From a checkpoint of a small transformer trained on Wikipedia: 20.3M parameters.
MLP neurons of a small language model. Each row is named by its layer, matrix (up: input weights; down: output weights) and neuron, and shows model dimensions 32-127. Each number is 128 + 32 x the weight over its row's rms, rounded and kept within 0 to 255.
After each neuron's rows, "fires in" lists the words (lower case) most often at its 100 highest values on Wikipedia text that the model never trained on.

L21.up631 [196 147 110  92 123  55 154 175 187  84 126 134 102 131 148 115  79 111 147  79 140 144 144  98 134 118 105 143 122 147 126 152 115 176 113 168 133  99 131 153 152 158 134 114 161 153  99 154 178 122 180 165 179 204 154 141 157 163 152 139 141 121 144 156 106 173  99 120  94 148 139 129 135 113 105 150 131 110 128 139 127 111 116 122 181  71 135 115 156  60  86 168 196 159 166 119]
L21.down631 [ 88 159 116 130  81 176 155 158 142 151 105 157  59 181 118 111 160 125 123  70 100  63  92 161 101 132 115 134 140 133 147  88 139 175 107 134 178 119  76 167  90 130  76 124  69 109 119 155 133  80  87 116 120 153 105 120 140 129 126 133 122 147  71 115 170 134 104 111 112 152 181 129 117 114 106 167 156  83 136 155 176 113 114 142 113 225  95 156 110 158 162 101 121 144 206 118]
fires in: "in", "with", "him"

L15.up270 [ 83 128 122 113 153  99 117 151  75 105 138 154 178 113  81 147 109 109 177 138  73 161 128 153 100 158 114  99 151 145 110 126 120 130  81 182 190 138 120  80 106 130 146 137 133 164 170 161 129 107  73 180 119 120 132 169 175 136  90 130  98 113 161 141 104 138 121 163 109 150  95 145 117 108 176 158 146 131  94 128 122 151  71  76 137  83 188 159 113 156 129 128 153 196 145  91]
L15.down270 [137 109 178 138 131 127 132  65 230 114  79 107 103 139 111  84 129 171 119  97 174 119 149 109 141 123  71 162  99  61 160 164  68 118 184 159 131 149 132 170 129 155 137 178 113 112 113 138 119 119 139 100 141 119 149 114 138  70 143  95 183 170 111  86 130 119 106 110 173 166 113 124 147 121 133 137 114 119 111 124 111 125 155 181 175 147  88 155  78 131 130 126 160 108 123  71]
fires in: "footballer", "football", "served", "played", "went", "worked"

L8.up213 [149 151  48 150 109  83 135 143 139 148 134  84 115  82 156 189 163  73  64  79  60  71 115 183 125 104  88 145 166  95 111 108 213 136 128 133 149 143  98  91  98 120 158 127  97 135 136 142 149  95  88 153 151 158  74 167 141 130 105 168 143  91  83 162 141 143 142 184 113 120 133 141 140 135 155 107 168 104 185  61  66 133 136  57 140 120 160 133  95  91  87 188 172 174  95 123]
L8.down213 [119  71  55 172  59 160  43 136  58 132 154 117 116 158  94 137 107 195  89  65 154 158  86  79 167 138 112 179 118 125 108 150 148  97 145 110 159 107 130  95 145 146 128 150 173 105 154 120 154 132 136 109 140  83 120 167  75 142 156 166 139 120 133  84 147 102 138  93 123 174 144 133 130 117  77 108 126  86 148 114 223 102 116 159 145 149  78 122 124 141 106 106 195 162 100 168]
fires in: "university", "championship", "states", "championships", "initiative"

L21.up223 [ 99 130  50 118 138 131 104 139 175 106 125 165 134  36 141 125 111  94 167 120 175 143 208 195 134 129 130  83 192 133 183 172  99 131 121 130  93 165  84  97 155 185  97 120 122 147 128  71 159 103 155 158  95 149  54 106 113 134 166 110 157 147  96 117 155 155 129  66 145 130 156 128  98 155 127 104 129 137 102 108 143 130 128 115 126 119 172 128 164 155 104 161 133 130 142 132]
L21.down223 [ 71 175 178 145 142 104 129 171 155 149  80 134 110 118 120  95 163 103 159  93 128 169  75 118 138 111  29 117  99 137 104 174 108 113 158 139  68 145 147 128 103 182  68  90 151 137 111 133 107 173 131 134 125 103 127 149 131 164 157 194 147 141 158 123 118 108 116 164  86 117 165  88 139  99 151 111  82 174 116  91 130 135 147 195  63  96 162 141 114 114  97 121 153 123 175 132]
fires in: "in", "1"

L19.up613 [181 132 140  75  91 152 148 147 196 129 173  92  94 141 123 139 115 148 134 104 191  86 147 134 147 106 154 102 127 142 112  99 107 128 121 210  87 116  98 158 107 106 137  96 195 109 108 108 105 102 136 126 176 144 139 140  95 143 120 116 105 124 127 107 153 169 111 224 120 139 142 146 191 103 169  97 184  83 145 125 137 120 147 131 184 181 170 121 135 117  86 135 171 132 159 180]
L19.down613 [127 153  87  78 121  51 167 135 152 115 180 105 142 117 106 135 136  69 139 179 108 181 131  77 102 164 111 114 129  99 117 156 128 116 161  56 134 131 141  31 104 147  96 104 111 106 155 120 173 152 143 138 133 128 213  52 191 121 108 119 128 130 124 153 118 155 116  80  98 148 126 134  84 101 169 118  85 127 114 157 142 164 104  46 103  78 124 105  99  90 167 144 114 128 116  87]
fires in: "by", "in", "at", "on"

L19.up360 [155  98  83 143 142  95 143  97  96 125  89  89  99 119 123 105  75 111 111 150 111 133 150 104 144 165 144  34 122 178 167 111 172 123 177 185  83 199 110 115 145 123 141 135 117 158 132 101 150  96 146 137 186  89 161 207 127 135 122 168  93 151 174 155 114 157 113 161  95 189 114 117  95 129 127 150 175 129  88 168 145 126 106  67 100 114 159 101 103 151 150 139 148 134 126  87]
L19.down360 [ 93 144 137 109 166 124 159 157 141 110  81 211 139 115 133 120 116 130 144  93 149 117  95 135  98 116  75 176 105 118 135 125  99 170 122  92 111 156 170 172 109 110 175 173 129 126 135  66 144 156 127 128 113 117 135 150 160 170 138 112 163 163  89 143 186 104 139 132 158  85 168  88 147  90  97 141  85  93 118  81 108 139 160 114 138 147  94 124 135 161 102 108 119 144 129 116]
fires in: "he", "where", "went"

L12.up419 [188 158 195 135 117 129 146 167  67 116 133 150  91 151 143 128  55  77 181  83 111 144 203 136 122 150 137 108 117 118 126 174 131 173 102  98 128 154 169 101 159 114 164  58 118 129 130 129 158 130 126 122 128  98  38  92 117 121 152  81 184 138 126  81 118 143 106 119 180 152  68 116 172  85 181 125 188 150 164 139 112 132 143 138 149 103 154 135 112 101 118 135 174 160  98 112]
L12.down419 [102 122  74  92 150  73 111 181 115  92  96 119 103  64 113 100 159  62 100 158 113  77 193 145 152 125  72 148 106 116 123  91 135  82 119 209 119 162 150  78 150 163 103 180  95 136 160 131 147 154  93 158 137 125 172 152 137 161 139 197 141 129 109 186 162 145 167  80 202 137 158 105 143 106 130 142  79 115  87  96 170  89 101 136 155 136 112 112 159 138 109 165 157 120 108 117]
fires in: "until", "good", "other", "food", "under", "great"

L12.up212 [ 69 131  96 224 200  82 134 132 130 149 112 134 103 116 141 175 161  78 144 103 189 137 152 112 113 154  85 125 164 176 167 131 188 164 145 128 122 127 143 117 135 172 164  98 127 147  89 127  85 106  85 223 117 144 131  96 146 161 145  97 155 119 109 105 185 133 139 149 167 141 137 117 111 103 171 147 156  87 109 144 113 111 148  98  82 112  93 186  63 150 139 140 159  95 122 146]
L12.down212 [138 123 133  79  46 193 127  94 149  53  77 105 151 151 143 137 166 113 172 114 145 141 110 148  97 149 116 152 147  99 146 154 106 142 136 149  74 142 172 148 137 109 103 171 105 114 160  76 105 137 180  87 101 141 155 126 130  65 156 177 170 131 135 106  98  85 119 116 132 150 176 119 177 105 152 109 105 160 146 160 133  93 110 128 198 128 108 122 161  96 169  78 121 219  88 153]
fires in: "on", "japan", "online", "other", "submarine"

L12.up225 [ 79 222  61  96 105  89 115 102  79 134 117 109 100 107 149 160 137  80 118 138  88 132 189 120 135 191 135  36 109 125 140 110 151 125  82  52 130 151 128  42 123 147 115 145 100 151 116 175  37  99 134 104 148 126 101 146 143 200  99 131  95  80 169 149 114 144 102 137 155 158 139 185 150 118 155 189 162 110 135 121 110 118  56 102 127 100 151 169 148 112  60 145 121 147 131 125]
L12.down225 [199 135 122 152 130  94 160 130 151  71 168 129 174 150 150  89 133 149 111 124 163 121 114 132  99  77 107 103 129 137 143 123 124 104 181 152 122 142 104  99 142 155 102 113 181  52 141 154 128 127 147 163 125 109 169 166 139 146 178 152 123 162  87 156 140 121 103 137 161 162 108 120  53  87 121 105 104 126 183 144 136 100 167 130 145 124 155 101 144 142 144  79 123 175  96 138]
fires in: "living", "military", "made", "named", "mid", "life"

L8.up879 [121 147  78 136 101  89  90 141 156 189 148 143  89  95 100 163 152  87 122 128 168 104 153 128 108 121  77 160 184 135 146 130 182 128 116 139 109 146 111  79 118 138 206 136  71 134 160 127 160 108 181 150 151 124 108 113 138 113 122 130 125  68 118 110 134 121 113 134 103 196 122 124 192 161 118  90 168  83 119 144  74 115 118 126 111 120 117 177  67 169 115 137 172  94  82 120]
L8.down879 [149 124 129 173 124 135 105 185 136 132 125 137 139 124 192 135 132 139 161  82  78  94  93 140 180  82 122  72 136 127 123 107  85 165 114 153 144 128 110 112 129 130  80  87 138  53 142 173 146 157 113 102 143 149 168 119 118 113 207 144  69 158  75 100 141 127 212  95 114 141 179 154 101  97  83 144 107 145  96 155 199 122 141  90 168 110 135  94 155  81  95 125 165 143 129 174]
fires in: "championship", "election", "championships", "million", "champion", "elections"

L18.up236 [105 228 174  97  98 136 195 147 125  73 153  97  98 111 128  83 131 107 158  96 141 134 147 127 131 131 144 101 167 104 132 141 146 117 148 129  91 147 118 123 104 184 117  64  59 143  82 145 180 124  89 160 173 149 122 138  93 159 108 126  92 169 119 158 128 110 130 171  63 174  96 154 178 127 155 100 144  77  86 130 174 127 114 120 126 136 143 124  83  96 100 152 204 168 146 143]
L18.down236 [168 137 113 143 149 125 177 133 116 168 134 167 147 146 146 177 127 120  90 176 151 143 122 143 148 149 123 125 150 137  47 112 115 135 132 122 151 102 136 126 100 167 118 194 142 115 121 159 106 111 123  77 107 129 175  73 175 163  97 216 140 130 171  87  97  92 152 229 165  64 143 165 126 191 127 126 170 109 163 161 152  75 131 104 136 161  74 154 160  96 126 111 174  89  94 123]
fires in: "in", "by", "on", "between", "into", "back"

L11.up758 [213 151 148  87  93 107 159  54 138 162 146 121 161 145  92 158 113 145 157 125 136 163  93 143 165 127  97 125 115  63 132 121 178 175 200 102 162 131 163  72 133 147 116 125  81  87 154 110 156 102 176 129 236 115 144  69 114 148 164  81 142 115 168  97  94  71 100 171  96 141 150 119 146 140 122 105 140 137 148 163 118 144 115 149 115 126 149 122  79  90 106 206 118 178 108 103]
L11.down758 [ 98 146 129 115 130 158 113 155  95 102 107  98  88 139 155  97 120  91 104 101 142  71 159 143 117  84 142 138 152 162 149 118  76 159  84 150 125 115 108 169 177 157 145 136 176 133 114 123 116 108  83 137  81 198 122 171 140  68 122 129 175 116  88 189 144 161 136 120 127 132 107 126 131 151 133 149 141 110 109 171 183 165 188  90  92 121 106 126 166 150 148  78 153 150 102 121]
fires in: "league", "committee", "cause", "believe", "close"

L8.up721 [135 177 156 177 161 133 146 172 134  80 171 172  92 124 159 122  88 119 132  86 115 163 165 132 176 122 146 131 109 154 115 132 106 139 103 149 180 158 100 167 167 164 140  89 117 151 127  89  99 168 109 145 134 191 105 182  97 124  96 142 134 123 129 193 131 180 145 129 104 150 100 149 108  93 181 104 148 111 117  92 117 139  75 120 108 112  82 167 108 149 127  83 177 158 113 110]
L8.down721 [135  94 144 110  51 121 127 124 137  72 102 141 181 101 135 110 132 115 123  93 106  79 163  83 162 128 106 145 113 157 116  85 137  67  87  94  76 120 175 147 163  36 156 146 140 109 176 122 117 120 108 128 123  87 160 149 144 152 148 123 173 119  67 156 149 116 135 129  78 140 137 113 140 169 129 154 175 115 114 180 107 121 157 133 162 124 148  93  94 151 182  82 163 152 105  72]
fires in: "such", "summer", "so", "something"

L11.up693 [ 98 128 101 120 172 134 108 139 122 120 136 141 122  76 102 127 155 142 120  68  97 122  94 131  89 124  91 101 155 167 170 111  94 147  96 146  79 140 116 129 181 168 151 122  78  85 168 116 173 144 197 148 122 141 131 128 145 165 128 129 120 110 130 117 142 193 164 196  84 157  94 159 141  65 130 105 111  85  94 109 144 184 147 142  88  79 148 124  83 111 150 112 157 113 101  65]
L11.down693 [100 145 218 105  63 102 102 102 149 102 102  76 154 128 148 104 104 155 146 153 135 164 183 128  99 121 159  84 130 108 150 177  96 134 148 127 119 110 116 157 136  25  54 175 197 121 118 178 103 124 159  55 128 110 126 112 143  94  64  96 148 160 125 194  79  55 134 127 191 153 142 120 149 119 100 128 116 139 170 171  88 157 162 158 156 126  96 167 159 147  64 194 137 154 151 204]
fires in: "on", "known", "key", "knight"

L12.up559 [136 157 116 135 164 116 111 198  69 161 144 108  74 122 110 114 129  95 161 104 138 193 152  88 104 111 118  91 185 109 127 145 175  75  94 156 116 163 108 119 123 137 219 145  92 101 160 106 164 148  95  93 118 192  77 146 161 173 103 170 123  78 124 109 177 119 156 165 207 160 105 130 104  72 121 165 133 118 125 113 132 122 140 125 115  82  81 162 140 112 150 110 191 127  99 115]
L12.down559 [155 110 129 122 196 167 147  77 165 105  71 113  81 115 125 139 106 109 155 125 113 133 142 205 116 112 129 143  52 141 130 133  85 129 157 160 145 112 163  82 132 138  61 107 153 125 104 117 161 134 153 133 112 105 122  49 140 133 178 137 106 185 162 136 122 142 109  81  63 109  78 112 166 143 102  55 155  90 179 188  97 147  68  34 112 137 168 137 132 137 121 131 144 125 123 112]
fires in: "four", "five", "she", "fourth", "saw", "several"

L8.up720 [152 218 164 102 151 116 100 116  86  95 113 147  88  86  99 153 142 126 155  68 128  69 152 126  99  95 138 177 153 144 121 170 153 158  75 159  54 136  97 112 120 111 204  93  80 125 146 150 116 121 109 128 118 130  98 134 173 110 181 137 141  86  86 135 140 191 138 131 167 152  77 124 172 133 154 107 151 134  89  83 145 148 130  57 117 107 142 154 119 171 115 182 202  95  92 124]
L8.down720 [114 135  71 141  86  45 113 118 190 164 161  73 158 119 164 163 148 139  68 155 118 201 153 127 174 157 172 114 135 130 129 115 103  82 132 128 111 139 163 127 168  90 110 122 178 150 159  99 152 124  77 121 124 181 120 147 116 107 123 120 111 131 155  87  65 115 108 121 106  95 115 132 130 133 125 178 143 139 144 153 107  94 195 105 174 145 115  73 161  99 130  86 151 149 153  99]
fires in: "university", "over", "championship"

L12.up416 [183 137  49 108 120 112 135 171  99 143 158 131 109  71 123 109 138  78 191  84 149 135 130 114  96 150  73 110 173  76 143 152 130 133 126 103 108 162  85 140 139 194 128 150 142  92 165  59 132 114 111 141 117 128 187 132 115 173 122 197 188 139 168  79 138  85  95 163 110 161  99 107 117  95 124 138 145 114 112 102 151 161 110 113  89 129  85 145 117 120  87 188  93  97  75 148]
L12.down416 [126  59 132 123 121 111 146 141  87 109 128 120  95 116 129 130 159 141 106 128 144  91 109 144 108 105 130 134 207 139 133 110 188 131 154 185 118  92 159  79 163  86  61 102 108 130 140 165 131 102 139 168  87 146 125  93 193  69  86 118  65 161 151 178 147 111 116 104 133 147  99  91 221 198 120 143 194 148 150 108 153 115  99  97 115 149 149 177  78 144 126  83 197 129 133  88]
fires in: "between", "heat", "southeast", "west", "what", "wattal"

L18.up808 [145 111 141 183 145  86 206 174 136 178 113 128  85 146 101 104 137 111 167  91 140 136 128 115 165 111  75  96  97 140 114 148 103 101 173 191  89 200 142 112 159 143 195 177 108 113 133 115 131  98 105  80 168  70 212 160  74 149 151 137 138  99 116 173 117 101  92 179  98 167  97 118 167 131 153 151  92 175 140 162 141  62 140 129 130 106 145 151  41 135  82 150 141  94  71 118]
L18.down808 [ 90 121  67 130 119 148 115  83 137 129 177  75 125 116 127 183  90  75 121 158 163 116 137 127 115  98 157  91 126 194 118  82 113 149 121 137 191 139 148 101  72 172  76 128 119  71 207 126 147 184 153 107 148 122 110 120 119  99 110  87 152 105  99 106 109 160 144 115 141 134 102 127 140 108 146 102 167  87 117  96 171 138 102 184  87 182 173 108 166 165 139 109 197 120 107 118]
fires in: "she", "which", "where", "it"

L8.up749 [128 151 169  70  94 129 164  92 130 138 100 159 148 157 120  87 109 101 191 117 129 173 172 144 164  80 118 116 185 158 139  71 100 105 117 177 147  90  86 168 162 121 158 101 120 152 115 108 197 141 142 134 172 185 140 146 119 195  96 109 138  99 124 138  91 107 118 208 125 165  90 163 144 126  78  51 145 103 124 162 107 143 134 144 137 105 122 144 156 141  91 177 184 143 115 154]
L8.down749 [164 171 191 116 101 105 124 219 134 101 140 128 145 120 137 159 136 150 107 152 167 201 160 131 153 151 119  88  65 121 142  92 108 153 179 105 112 144 117 140 119 125 191 112 134 115  94 175 105 148 122 164 128  56 119 109 158 105 118  74 131 125 178 123  99  83  90 105 161 106 122 123 121 148 166 189 152 206  98 100 140 152  89  77 131 119 128 158 141 141 149  88 116 143 171 106]
fires in: "before", "s", "with", "being"

L8.up214 [126 153  66 111 143  94  78 147 150 123 164 131 110 113  95 174 114 180 149  75 114 132 109 153 182 168  85 168 126 112 133 129 135 109 135 143 137 114  84 117 161 171 189 132 127 139 111 111 132 114 158 138 185 125 111 144 117 140 110 108 135 102 123 159 122 142 126 118 111  96 173 169 132 171 115  98 145  54 172 115  66 141  96 158 142 115 129 152 148 107 109 158 156 188 137 111]
L8.down214 [206 105 128 139 199 137 102 117 173 112 104 108 142 133 107 121 110 169 134 124 129  94 102 115 145 113 210 154 141 172 168 154  75 191 165 127  95 104 150 108 132 105 103 123 139  88 176 214  69  97 143 119 164  98  95 113 108 148 110 110 157 148 154 161 146  84 127 112 110 165 118 184 101 103 138  75 168 149 125  73 147 149 116 136 120 161  88 105 128 112 138 148  65 140 128 111]
fires in: "may", "position", "competition", "day", "days"

L12.up766 [119 127  60 105 161 121  80 163 167 123  98 104 124  98 100 143 147 104 137  49 117 151 167 176 119 207 114 126 139 131 172 121 139  60 138 129  89 118 144 151 117 146 160 151 141  91 100 129 166 123 120 177 128  54 100  91 151 118 162 120 111 125 143 167 168 192 128  84 165 148 118 110 152 123  77 129 123 148 122 134  71 154 171  98 179 130  81 134 124 130 133 134 195 163 120  80]
L12.down766 [ 90 149 159 103 149 144  90 104 106 151 129 142 129 126  73 115 106 183 106 173 143  96  79 103 140 125 147 153 145 102 178 175 169 198 117 139 153  71  77 106 117 116 123  99  86 156 181 126 160 127  98 105  76 135 114 139 121 138  93 173 114 128  76 114 120 125 137 174 101  71 103 189 126 154 125  64 160 122 140 176  86 139  50 152 185 120 169 125 102 171 120  88 128 101 125 141]
fires in: "of", "s", "years", "sqmi", "had"

L11.up599 [137 104 156 169 147 109 127  95  32 169 120 177 162  91 144  82 203 123 184 130 102 164 197 113 126 154 111  87 192 135 155 101 126 191  78 141 103 187  75  91  92 146  86  98 112 137  89 156 139 142 164 102 145 143 161  87  99 135  84 121 111 112  69 141 150 157 140 170 163 163 108 157 124 165  92  88 186 116 145 106 148 159 148 110  98 100  72 146  74  98  99 173 140 114  87  93]
L11.down599 [193 120  95  90 125 111 151 168 139 110 145  91  85 117 157 159 133 118 117 109 115 165 119 133 134 113  93 136  83 145 131  99 103  94 157 190 136  92 123 127 165 186  89 164 151 117 141 141 109 124 130 125 115 116 163 154 185 138 168 145 176 156 213 106 111 103  91 123 112 124 131  84 123  72 168 157  95 133 173 158 118 127 115  87 190 121 226 215 147 181 148 115 128 143  79 169]
fires in: "when", "no", "swing", "went", "so", "september"

L19.up169 [157 201 154 138 168 136 123 105 106  98 121 139 157 106  97 119  93 153 213 199  89 108 117  89 159 124 119  98 119 125 147  22  96 116 139 158 105 195 104 121 168 141 112  99  79  73 112  93 139 109  70 157 158 168 155 115 121 129 146  76 131 150 132 141 150 135  87 147 139 153  96 128 100 124 180 179 129 121 143  97 124 215 167  59 126 124 107  77 120  83 163 151 164 129 124 126]
L19.down169 [119 123 117 140 111 214 123 177 141 176 222 160  81 130 137 173 128 133 114 109 107 154 129 183  57 120 137 152 176 106 104 191 135 114 112 131  97 152 166  33 131 103 113 156 145 111 138 129  63 130 140 104 146 158 172 106 159 111  93 172 114 134  79 145 112  80 106 107 162 156 164 138  98 142 164  99  61  91 138 157 189  63 125 160 123 117  80 123 123 130 131 125 119  82  97  62]
fires in: "his", "her", "took"

L8.up956 [138 133 118 158  58 121 123 132  97 134 122 129  76 120 147 146 133 106 175 110 144  77 167 110 104 106 122 169 163 156 130 101 190 177  97 121 169 146 126  41 107 157 101 114 168 120  93 142  93 110 136 179 131 176 148  68 157 147 129  91 147 107 168 141 124 144 121 128 117 139  89 133 132 137 123 126 170 118  99  82 135 197 157 107 129 136 120  45 148 128  91 143 134 156 132  82]
L8.down956 [130 131 115 134  97 124  79 115 184  96  79 103 215 131  50 107 142 122  92 142 136 203 154 154 208 128 107  62 102 129 118  53 101 150 122  82  86 126 148 159 129 148 127 173 106 166 142 103 163 127 150  69 102 129 132 150 104  85 108 174 105 163 142  98  93 151 141 135 189  77 122 127 156 136 101 151 139 157 145 160 140 103 110  77 118 124 129 124 121 156 161  96 146  80 129 155]
fires in: "international", "town", "independent", "former", "industrial"

L19.up81 [156 151 109  88 110 109 132 128 145 167 164  72 126 138 132 139  97 112 144 130  93 113 112 172 139  80 113  95 120  96 163 100  92  99 164 128 115 139  99 123 123 147 171 117 129  84 162 142 108 120 115 127 185  68 178 129 109 124 159 119 124 148  90 143  97 120 107 157 199 141 130 135 150 140 130 127 175 136 123 146 142 165  82  86 116 162 150 206 100 171 111 150 214 159 127  77]
L19.down81 [111 178  95 130 186 144 145 107 170 107 143 113 150 136 148 121 194 200 132 117 136 103 112  98  92 103 215 142 165 131  85 137  83 143 121 177 154 162 137 134 126 159  69  79 106 112  38 140 164  86  91 106 118 147 144 144 138 114 123 153 167  85 116 215 131 165 155 110 119 121 128  73  91 104 118 157 128  80 110 139 218 110  86 127  95 132 129 138 147 154 179 130 150 122 134 109]
fires in: "to", "which", "while", "she"

L12.up0 [ 56 139 121 113  98 112 171 103  71 148  81 137 100 118  58 146 126 116 143 133 131 166 127  99 113 151 105 129 159 141 197  97  94 170 117 104 104  99  95 104 114 176 143 136 220 149 181 136 143 145 203 101 138  84 118 103 116 136 103 120 153 117 117 164  82 154 110 130  84 129  76 119 162 133 109 111  91 135  88 137 113 143 142 141 151 130 117 104  82 159  63 157 101  77 113 106]
L12.down0 [179 124  88 143 186 137 157 112 165 127 183 148 141 143 190 172  99 133 128  94 113  79 147 183 176  74 180  97 103 144 108 150 153  89 129 193 177 169 128 133 156 109 103 115 106  77 140  91 106 140 121 137 172 135 172 125 115 102 141 186 111 113  77  96 165 162 104 180 131 108 208 127  85 117 152 169 141 154 179 124  88 131 140 101  70 124 155 108 126 129 146 126 101 226 139 112]
fires in: "him", "club", "course", "limited", "himself"

L8.up267 [156 180 146 157 127 130  99  84 159 145 144 132 111 161  87  77 111 182  56 102  40 106 121 100 112 127 163  99 112 112 139  72  96 117 129 115 138 152 105 116 142 134 115 120  59 117 124  85 172 131 164 157 140 140 151 146 112 168 132  93 107  14  85 119  95 146 120 106  91 134 146 167 109 135 125  91 129 106 172 138 158 142 114 168 162 141 146 160 165 131 126 165 136 129 135 145]
L8.down267 [132 123  83 112  77 152  87 152 115  78 116 108 157 118 105 170 202 119 193 173 132 134 104  86 151 112 110 104  97 117 123 183 133 131 102  99  79 173 142 144 160 164 149  84 128  93 126 114 120 133 105  74  96 122  97 113 139 140 139  75 187 114 115 149 174 126 133  90 173 126 153 137 197 135 132 148 162 120 133 115 120 153 105  88 146 109 196 112  78 124 138  63 159 122  96  92]
fires in: "by", "as", "average"

L19.up96 [175 124  90 143 140 102 125 104 159 177 143  72  77 146  56 121 141 164 141  92 137 107 167 112 112 159  85 116 182  98 139  67  88 160 111 122 174 148 158 135 123 182 132 125 106 102 120  73 175 135 161  98 124 109 141 104 176 119 163 167 129 154 133 148 151 181 120 129 114 183 116 131 138 129  96  86 142 113 112 117 114 150 159 116  84 121 164 137 117 136 114 145 214 130 111 153]
L19.down96 [112 130 172 131 137  80  92 127 133 165  90 175 147  88 137 111 170  68 137 150 153 129 112 158 112 187 147 157 141 211  86 103 160 140 107 168 106 126 130  73 125 117 145 103 185 160 143 169 111 159  64 110 162 185 136 146 165 149 112  88 112 197  76 113  95 158  66 157  79  97 152 141 200 155 148  85 127  74 161 117 149 129  78 146  91 130 110 112 123 124 141 171 100 120  95 117]
fires in: "his", "their", "he", "goals"

L11.up373 [ 91  91 102 131 158 113  57 104 112 147 155 176 155 127  86 103 143 141  93 155 115 144 133 131 148 116  58 114 158 166 143 106 189 101 125 118 141 131 126 127 119 174 141 137 162 141 162 129 208 119 130 188 149 117 113 134 123 134 201 162 195 164 155 147 130 192  91 114 139 110  81 146 114  91 143 145 148 148 146 167 166 120 107 164 116 115 125 167 118  92 127 113 180 108  91  34]
L11.down373 [166 116 179 168  96 135 162 135 113 141 120  73 131 181 154 148 120 174 176 144 141 119 123 132 125 185 159 119 113 151 152 123 105 186 185  96 147 160 135 136 176 105  74 114 130 139 126 121  47 152 143  71 127  82 160 100 111 142 124 122  67 114 118  98 118 124 140 166  70 166 171 153 119 124  91  80 124 133 111  99  87 145 152 142  90 111 145  90 115 153 156  67 110 128 159 182]
fires in: "american", "history", "home", "politician"

L11.up308 [122 137 102 183 118 134 122  91 174 184 170 158 148 120 119 138 175 186  84  84 134  98 122 155 154 166  97 124 147 136 143 214 109 104 157 206 122 123 125  58  86 172 158  90  88 118  74 135 111 158 144 140 136 190 142 136 152  91 169 145 118 127 106 113 129 172 116 153 162 126 103 166  91 168 165  84 163  69 131 110 105 126 109 145 148 125 135 139 104 129 102 165 160 144 109 165]
L11.down308 [143 132 110 110  98 112 142 140 130  97 116 126  68 119 164 185 101 141 143 132  87 131 191  94 183 141  92 148  81 149 143  84 128 153  74 102 120 134 154 120 179 120 188 155 131  97 119 136 118 120 135  67 183 144 111 193 147 152  87 162 201 164 146 131  89 117 180  57 142 136 142  93 156 122  97 199 159 107 135 163 125 141  79  86 136 119 190  99 113 139 164 145 192 132  62 158]
fires in: "military", "second", "such", "s", "something", "months"

L12.up771 [150 118 125  78  69  94 119 182 120 167 162 148 115 123 117 150 139  52 151 111 165 189 155  66 120 161  87 101 133 108 116 110 132 148 133 106 131 167 153 128 122 159 204 128 141  85  98 126 174 136  95 118 125 137 191 130 134 105 117 185 149  96 159 135  94 109 136 166 141 220  39 136 106 167 111 119 156 167 134 142 120 125 114 103 111 126  68 116  98  95  70 128 183 154  86  87]
L12.down771 [ 85 144 155 113 152 154 172 136 168  50  77 104 126 122 131 123 184 164  82 112 103 135 141 124 144 186 115 148 120 137 124 138 108  61 105 180 120 137 112 132 166 109  86 122 152 152 111 136 140 158 130 129 178 141 163 187 140 132 188 140 139 171 144 148 130 123 120 113 150  64 103  92  32  71 165  69 120 114 114 139 153 146  76 100 107 116 183 167 181 136 123 178 172 166 165 126]
fires in: "several", "between", "different", "become", "insurance"

L8.up12 [121 135  55 156 162 109 104 177  90 160 123 145  91  91 175 134  62 114 147 106 130  99 193 128 149 134  90 159 196 128 138  88 158 167  96 146 125 135 188 129 130 146 145 130 117 150 152 131 121 107 153 117 124 189  44 164 118 118 115 122 125  92 132 109 141 113 119 148  81 142 115 134 138  95 103 106 135 110 162  77 103 167 122  88 145  91  42 138  46 162  90 112 135 199  97  68]
L8.down12 [158 104 153 121 146 105 113  28 116 140 130 126 124 147  37 137 130 160 123  81 149 109 127 124  54  93 129 120 143 114 110  64  39 159 162 157 106 119 113 154 144 150 132  83 177 121 128 142  80 105 150 178 147 108 118  95 101 208 201 150  93 146 146 135 164 130 130 125  58 128 149 118 144  96 135  82 164 171  80 170 145 118 146  91  89 145 157 113 119 153 142 205 106 137 124 162]
fires in: "city", "university", "crystal", "nations"